MLP neurons of a small language model. Each row is named by its layer, matrix (down: output weights) and neuron, and shows model dimensions 112-207. Each number is 500 + 50 x the weight over its row's rms, rounded and kept within 0 to 999. Numbers have three digits each.
After each neuron's rows, "raises" lists the tokens whose logits its output raises most directly, leaving later layers aside.

L2.down46:455519565575599609523467437474481525503493517437511527408529528441524403511524520413459543535592421410452546473466508474485568543511551555545480471444504423550497537483454577471548540487555509523486496518540540503437454442613490545453486528535538499568439479477488450448429420379485489505
raises: "|", "=", "Population", "Note", " Population"

L8.down353:505566503520522536436490525463536480477492508540513423537393425484450527528533476485475500486459546477480485513521435479493557516491480483549489478488517489538494489514489503489500501530528505501503505466441539491487494484549523419484601522461490567527601508497508511480488484530517515463
raises: ",", " in", " for", " to", " with"

L2.down982:627550470589510467498498504555487468421590465603535502505578504480508475457533536525497594440474560448510462497590544433521500451525465480492492509561469552479510459506453474491535471550480521428481517490553560525454471355596482527369507560489453441509483466511562582456463468442496612543
raises: "DST", " Succeeded", "ually", " respectively", "ally"

L2.down552:498575445535587553449535563489556422390506521652563532495426448544484449553617488527515443509516518483491557477523505472505524495537465470523472481519533443492510460542429433571522392462491491511477606512500537512539451504515531494425490530436507514350563517481518494496591396439499449401
raises: ",", " to", " (", "-", " in"

L8.down265:509574513534518555457499547441532489441500533555540430546340426491440567521533511505461490485490541477493466533547428478491527537526484491530493487434518483530454500526475507486528491516535489486497505426469549502493498478565520459470579503445517521526595517493504522490487463507502490467
raises: " with", ",", " in", " and", "."

L2.down808:495464547476475528512534454440499497517495531483478473515530440474460504543550523520426433420548426579484502455566590534481539491564461525587482501505526575518606528529545457610548483506529540494495458468466474394521409474461481710515380533497568259604514493531517586388526422481397538491
raises: "n", "nd", ".", "nt", "ts"

L2.down417:424461482507456551459638516457524491455454560449600502497422493492526506517480492472540430479413555432560499488513515514453521430508506509460510467559509493526513477446599506521517522570447477498478440429475523476523547495475505300503549533503508601430531514472488400517535475584460532507
raises: ".", ",", " October", " July", " June"

L7.down11:469544425556516449457542455470427543482492602517430532459499434322521543537477457515517573441538470560508487537552595553444489443459534480452567472420590568485569559492540492638446561554441527552461539512511457436555464520501476545539403499502501357485580443451455470540530513530479530473
raises: " basis", "n", "nt", "mun", "face"

L2.down407:451466496472496644492494492510546477530487585516536514490389402456471569539494340412537500474490495475514470479478542543506595410511505435477495434521551492517468526592452562503524455421514449517504529523476563551534560544592547483503558470446542697477394494512509465476521449438524470535
raises: " (", ",", ":", " |", "\n"

L8.down632:486554499526529552444495532424532486478494520545516418507400410477456533506546467483463491482502515482508486510518450497497553514521495476525484453473500482526487509518479516500538481509521490489498508453448545519485505507589500438468531488421507506530588532475506537480507467537529512455
raises: ",", " in", ".", " and", "-"

L2.down801:574539481565533410436518478504549413485528489569587530507553583440521436473571288452423488459477501461559508451541483523527457555494473477496486562514437518407495505489531437482525499541548502447498534493500538544485536466464565595516551418496476402575506531527522597533471580524491560546
raises: ")", "]", " UTC", " today", "ually"

L2.down85:511553487539526530484561466533505449472498463515481519583501519468547504527473364421452523518476451588426589500532481521553526586521453461458593588482487580521428459555566474474486594585557528475512494534529491493445505578480508614549495449464452394547525436484499496452498677489420515456
raises: "ously", "”", "]", " girl", " your"

L2.down947:443515475470485483501633506413511539470400568482540488473501444550467460521449550522549511493494547483496454468525494512389633465539470475514510482467514428597451488479539496519535464428526406478524511447482493481551527561497531415518571486478508670484534534536493488530501380460411507472
raises: "–", "°", ".", "\"", "”"

L8.down256:523550511522535546445494536458526497467486508547526416543381423489432551519562476459473492486463559503486503509515449498498564510515470482539477489473531487531476518517474519495497495511520501481480500445448538504485498458546513437475587519445520517532586506466500510479506484535509502450
raises: ",", ".", " in", "-", " with"

L2.down578:460414504609490464470569492538484409513541569476526434485523585488534437535548483466534437516496531482561487460523483487437446583552459490590551468514474453581495517492504493494529537557527455518544491438437529481587508491474473638533509492457441357564568590556554487526516494555564454469
raises: " of", ",", ".", " |", " in"

L2.down707:505515425535453570534617571584578474506484500570522547508484407563449501518563503536526489508552506543493423580578487576455637531496419400475465422466570428641457449543492540531427446525529498498449546512530493455541506558468537501548479450498500490524532533522475532494517500477459419492
raises: "\n", ".", ",", "\n\n", " ("

L2.down525:492459497473428532548551477421556476460514511546518498514416563451500527515383452607546503381456549497546468489475505533467561492565526523462483492469504485525509505505425507497604489459411455534521493509440517498547502488476545588468439498504546519443458462530552450474490523521488440491
raises: " |", " °", " December", " October", " July"

L2.down363:596497538490516526522460433454535573463555510559555542436499487513443414492498498464427532501462478471588518464540484482459505464461488502464458533533505502436501454505496473474529448560343506478517492464426521566417417447437475561515485504577461525451497545501590572491476490559436528564
raises: "DST", "ually", " whom", " least", " others"

L7.down438:527577505588468499485660524414502567560523515422501456452549534427485527591552409556486491491522558425533494508555468529521475475536466561522596435500483547644476446504509561437444470501559472483596486452521462483488473456537563435556595525483484442572420427396516557485428479505552423414
raises: "stan", " centuries", "grad", "bi", "phy"

L8.down399:520553487492502542468483518452541490471473513519503442526403433509443533538545476488466500497461531484497474498517455497491523514469489487523492488482517497529513504501501509483502489498514485475510492461464526491482494492555518425466557513444479509513565506491517484501493505542529509463
raises: ")", "\"", ",", ".", " in"

L8.down158:499562502524500554467480520440531501476474516534517436522385437491463532505549477500461496473496534494505480513500456502496518527491495467520486462479504493521493512528488506510522517498517499479494490467465544516495493506581504468461512489406501451506541528467528504510512496538538507463
raises: ")", "\"", ".", " in", " kg"

L2.down877:442536527469523558491502475493508512465471511506564511535374462486517579525476464463474490461496486450533520468487527509478701510539473460472469510539534504412496568551475527528529528462540472499489547480465526543532513503598539314499588473391576898433415479475506458498535490509525488523
raises: " |", " (", "-", ":", " 1"

L2.down179:556492414520480463463486514517569474541525526503490519466431557498542517580584520462550516430519560449555514467411437505569532481501466521490441595567466432496486434469597528476517555507457498568448501481466473678499498552535480472477602446535586563549453454467501521457491509540401469524
raises: "\n", " Total", " Year", "  ", " Notes"

L2.down466:539502576534438459428518549545594420505504500590528588578415447446486621558529512405508510466519558488443502480516500489441490457544494445376485566590464515495487558549541450508513455569443520530519528483433556528495492526496559491562437465445532384512501489463520383423560519467565540563
raises: "-", ",", ".", ";", " |"

L4.down370:441457628527573514481547450453527420384495512513475596506486414447427379528486508521511577568491548545495512444496413582404545493527490514546426473467603465632481441520499467410514540481526548439494490443497494499537496466444482469503452506512478542651474475517514529433540490499484508558
raises: " Release", " Released", " NRHP", "bro", "bor"

L8.down90:516560514469474511581521544483452474479542436454439616513483477500475457520474529481514514530510514474485485469493522536433591490412518458505496545485492564434494517536471417601482519479511521475573494426500553433495494524467458315480508522495536767560429551456566474544420479449531467475
raises: "iting", "ğ", "itation", "tt", "ip"

L8.down652:494550505523514552467489512439524497475466519521514458514383429487455536507548484500478499485499521495495476501505445505493529521486496475520482465494523481525497498528500519489511520496509487479494501467452530509486511516598505426461516500437502469514547531482514533501499497535541493466
raises: " in", ",", ")", ".", " of"

L2.down39:567545502513499371461553557542541476452485472578437568472488539492520445468489397496379547469497540553470603426531486456504503492476397477532500542492496497498519390463584512524521486518464537523459505486579553517583516510530488616520519502465498414513514516532541524568491485538490586629
raises: ")", "”", "]", " basis", " Succeeded"

L4.down468:546435524493573565492519514488522602499453574382517389545515466496655598485499520525541462449479481496530525563521442504459525431490557407453497458485508485430525473479433527528504470468515496473517430520441476399515530431514510586481608488437475258609449523428485458486486451521529468448
raises: "acy", "ates", "ography", "hes", "ator"

L8.down83:501552497509517550469478520437536510478459519520501455510391430495446536508545468489480494487483526491493475501521461510496530508491493481525485464495528492536495496515493524496514500497501484483501508469445540511493502514598506430461515499423496459509546516478515515506512499551534514466
raises: ",", ".", ")", " in", "e"

L8.down48:507555506516515555477491514434526509477453516535523474507390454489454539505531468478476504499495536495514501491511476499462472523497484489529481478482493484512499497527495519506502505486493493483483498456452531519485496494560502471462511497437507486535533522487494512487496496521523497454
raises: ",", " |", ".", ")", "\""

L5.down869:535494477531448512490472445494437541521545503460492436434495486467467499475473437415471462493507497511545511584602553445555530496475415531385432618521512553512550417470491559500482441490410547428450526551432540575468555557457535410463557531441549469508492483546514536429499458413481472471
raises: "Area", "wo", "Government", "wick", "è"

L8.down1017:500543498523500533444484527435533478472473513511521451524377427489445542510558493494456508497482514496509458527505446497501533516473489463523486461485527479516477520530487514477518493499498489482486506473462527505490505532584515446456553492439484520523548512483518507507505502525521483454
raises: " in", ")", ",", "\"", "."

L8.down729:509495450513533485505466485456535458521491518491440517473407520500546532499495493497463489494459500475530464494574504507504708551485492494554504515510443527504502562462496509477458500499524505472511511509477505508500501504524508307481525551445518899503461488496529504495549518508542548483
raises: "ever", "ty", "ties", "000", "ricane"

L4.down554:464604502488538554480498503452519519524482492507491541509427403504474535506549477467552527479539548493517514477542520519527608513533495478491490492532506495537510509509505493515496446493489528495499511482431511512509515532611511450391463467304522499501585512503502497505535470550540487495
raises: "s", " in", "\"", ".", "e"

L2.down948:473573449495492545508622508484487565433479551537514468453437449570528497516436507541580502474536532426448466522493499484423527432492458462516492539501518428499443454498519484455473515363516398478521469442452439489601510503560521450535516492545503544488483494522484499556514442464458516447
raises: " mm", " cm", "–", " Guinea", " metres"

L8.down89:473438501449410429439479514419524501472477444489443397509460471492586516540497416456508514569454429493499445457501553558495481586536443494530523549536508523456549563475570490483436436452423527506572386479538394537537458499505444468441477473519494682437510532501496540522484540565485483512
raises: "ever", "ties", "ty", "edo", "gin"

L2.down974:519498636494439514535471472534490492474501482430574493467428561417431545532441559489443549508542539499504552503499512527462549518502628528455512530444523554397441564468445517545551494428461588471498509485569496530424467357495529332471570511489506688529439531483501381511481448361486534514
raises: "|", "There", "Population", " Apps", "$"

L2.down651:524494405523541509471567591491596446394526512608574494470467463519439482494592474561440457493451567520477513507548466502499510494543469490522484510470523524570492450510456469533510398479433446543457574523465526455535490493496491600415535459486560540517558467510508519495556401410427464443
raises: ",", " to", " with", " (", " from"

L8.down93:526434426471535524389527502620495355531538417492410449525678502536462527524506490507462456513553477503502571458526464449470679500512435592613537488487477449615517499504524521441492531476535534474485481522472573454537531462577490417513456508463512652532464477542490475449551600480421618519
raises: "shi", " NRHP", "icial", "tain", "any"

L2.down945:484482472504490491489665537454504539493467559447563527504461513527510425482488531464572418493442531456564469463536514464430541486527501478479505496536470431590533448433582467554523540553510446515490493407515484455487562531466493356516569544478492620444510536441502424513523451608440536498
raises: " July", " April", " years", " June", " October"

L8.down963:504522516519498532422491543431517488470477500543521406562342425486458556535547501476443517478452560483479454528533429482491572526495499478535503496464509509534484506521476502491504511524508510499501484460454543484477495507516513356515677489483478655503595502489492513492494513534519504454
raises: ",", " in", " and", " with", "."

L8.down852:599493540487467549455455521561549541457474490547447344521522512629481556425500522487457435489482611424489557523541402489465509594439471504547476541514475485502502496532442541550413503548551510490448538455514494482500565433558505414621503429521453649544640515492484508545505587564450518502
raises: "hard", "set", "ard", "ion", "ley"

L5.down17:538502513537527489481491429507501515578539475579590499517508574455520547454470344540464529496509466526575509350502473442557570551465491603439509497473612555481546454473575529566493506391594486480552494471441501506547542638482547503516507514581583514495521507457529483469480554469510508521
raises: "ines", "hip", "ness", "abl", "”"

L2.down988:464546459503450465481649520515475529459451538596537494483426439539542450456501532523591470525542485474482401521524510503364521476480517431513521487546470424557392454493537477429495561420535417528507477486471408513601520555522544517515513535483527526491512523545481574557495479445485458465
raises: "–", " mm", " ft", " cm", " –"

L8.down482:511547508521514566452477520446542494478475512532506446532401418481450541522565488480462496492470538487493458510525446490487538520483486471536481459491527485535490513531491521487512498503505475494489493465452546503495493510583511443473555495436490514522577510484515512508504510534542486456
raises: " in", ",", ".", " for", ")"

L2.down614:488493522495453467498552560401561504494509523462485469515639611518446418517484426600564448476470595560479396428509515508469503446573508540593507512466569425622521518478491509545528483484552451488551489447458453499600533537472482660481537586469517480522546496462467506558514440495500509464
raises: "”", "°", "\"", " °", " years"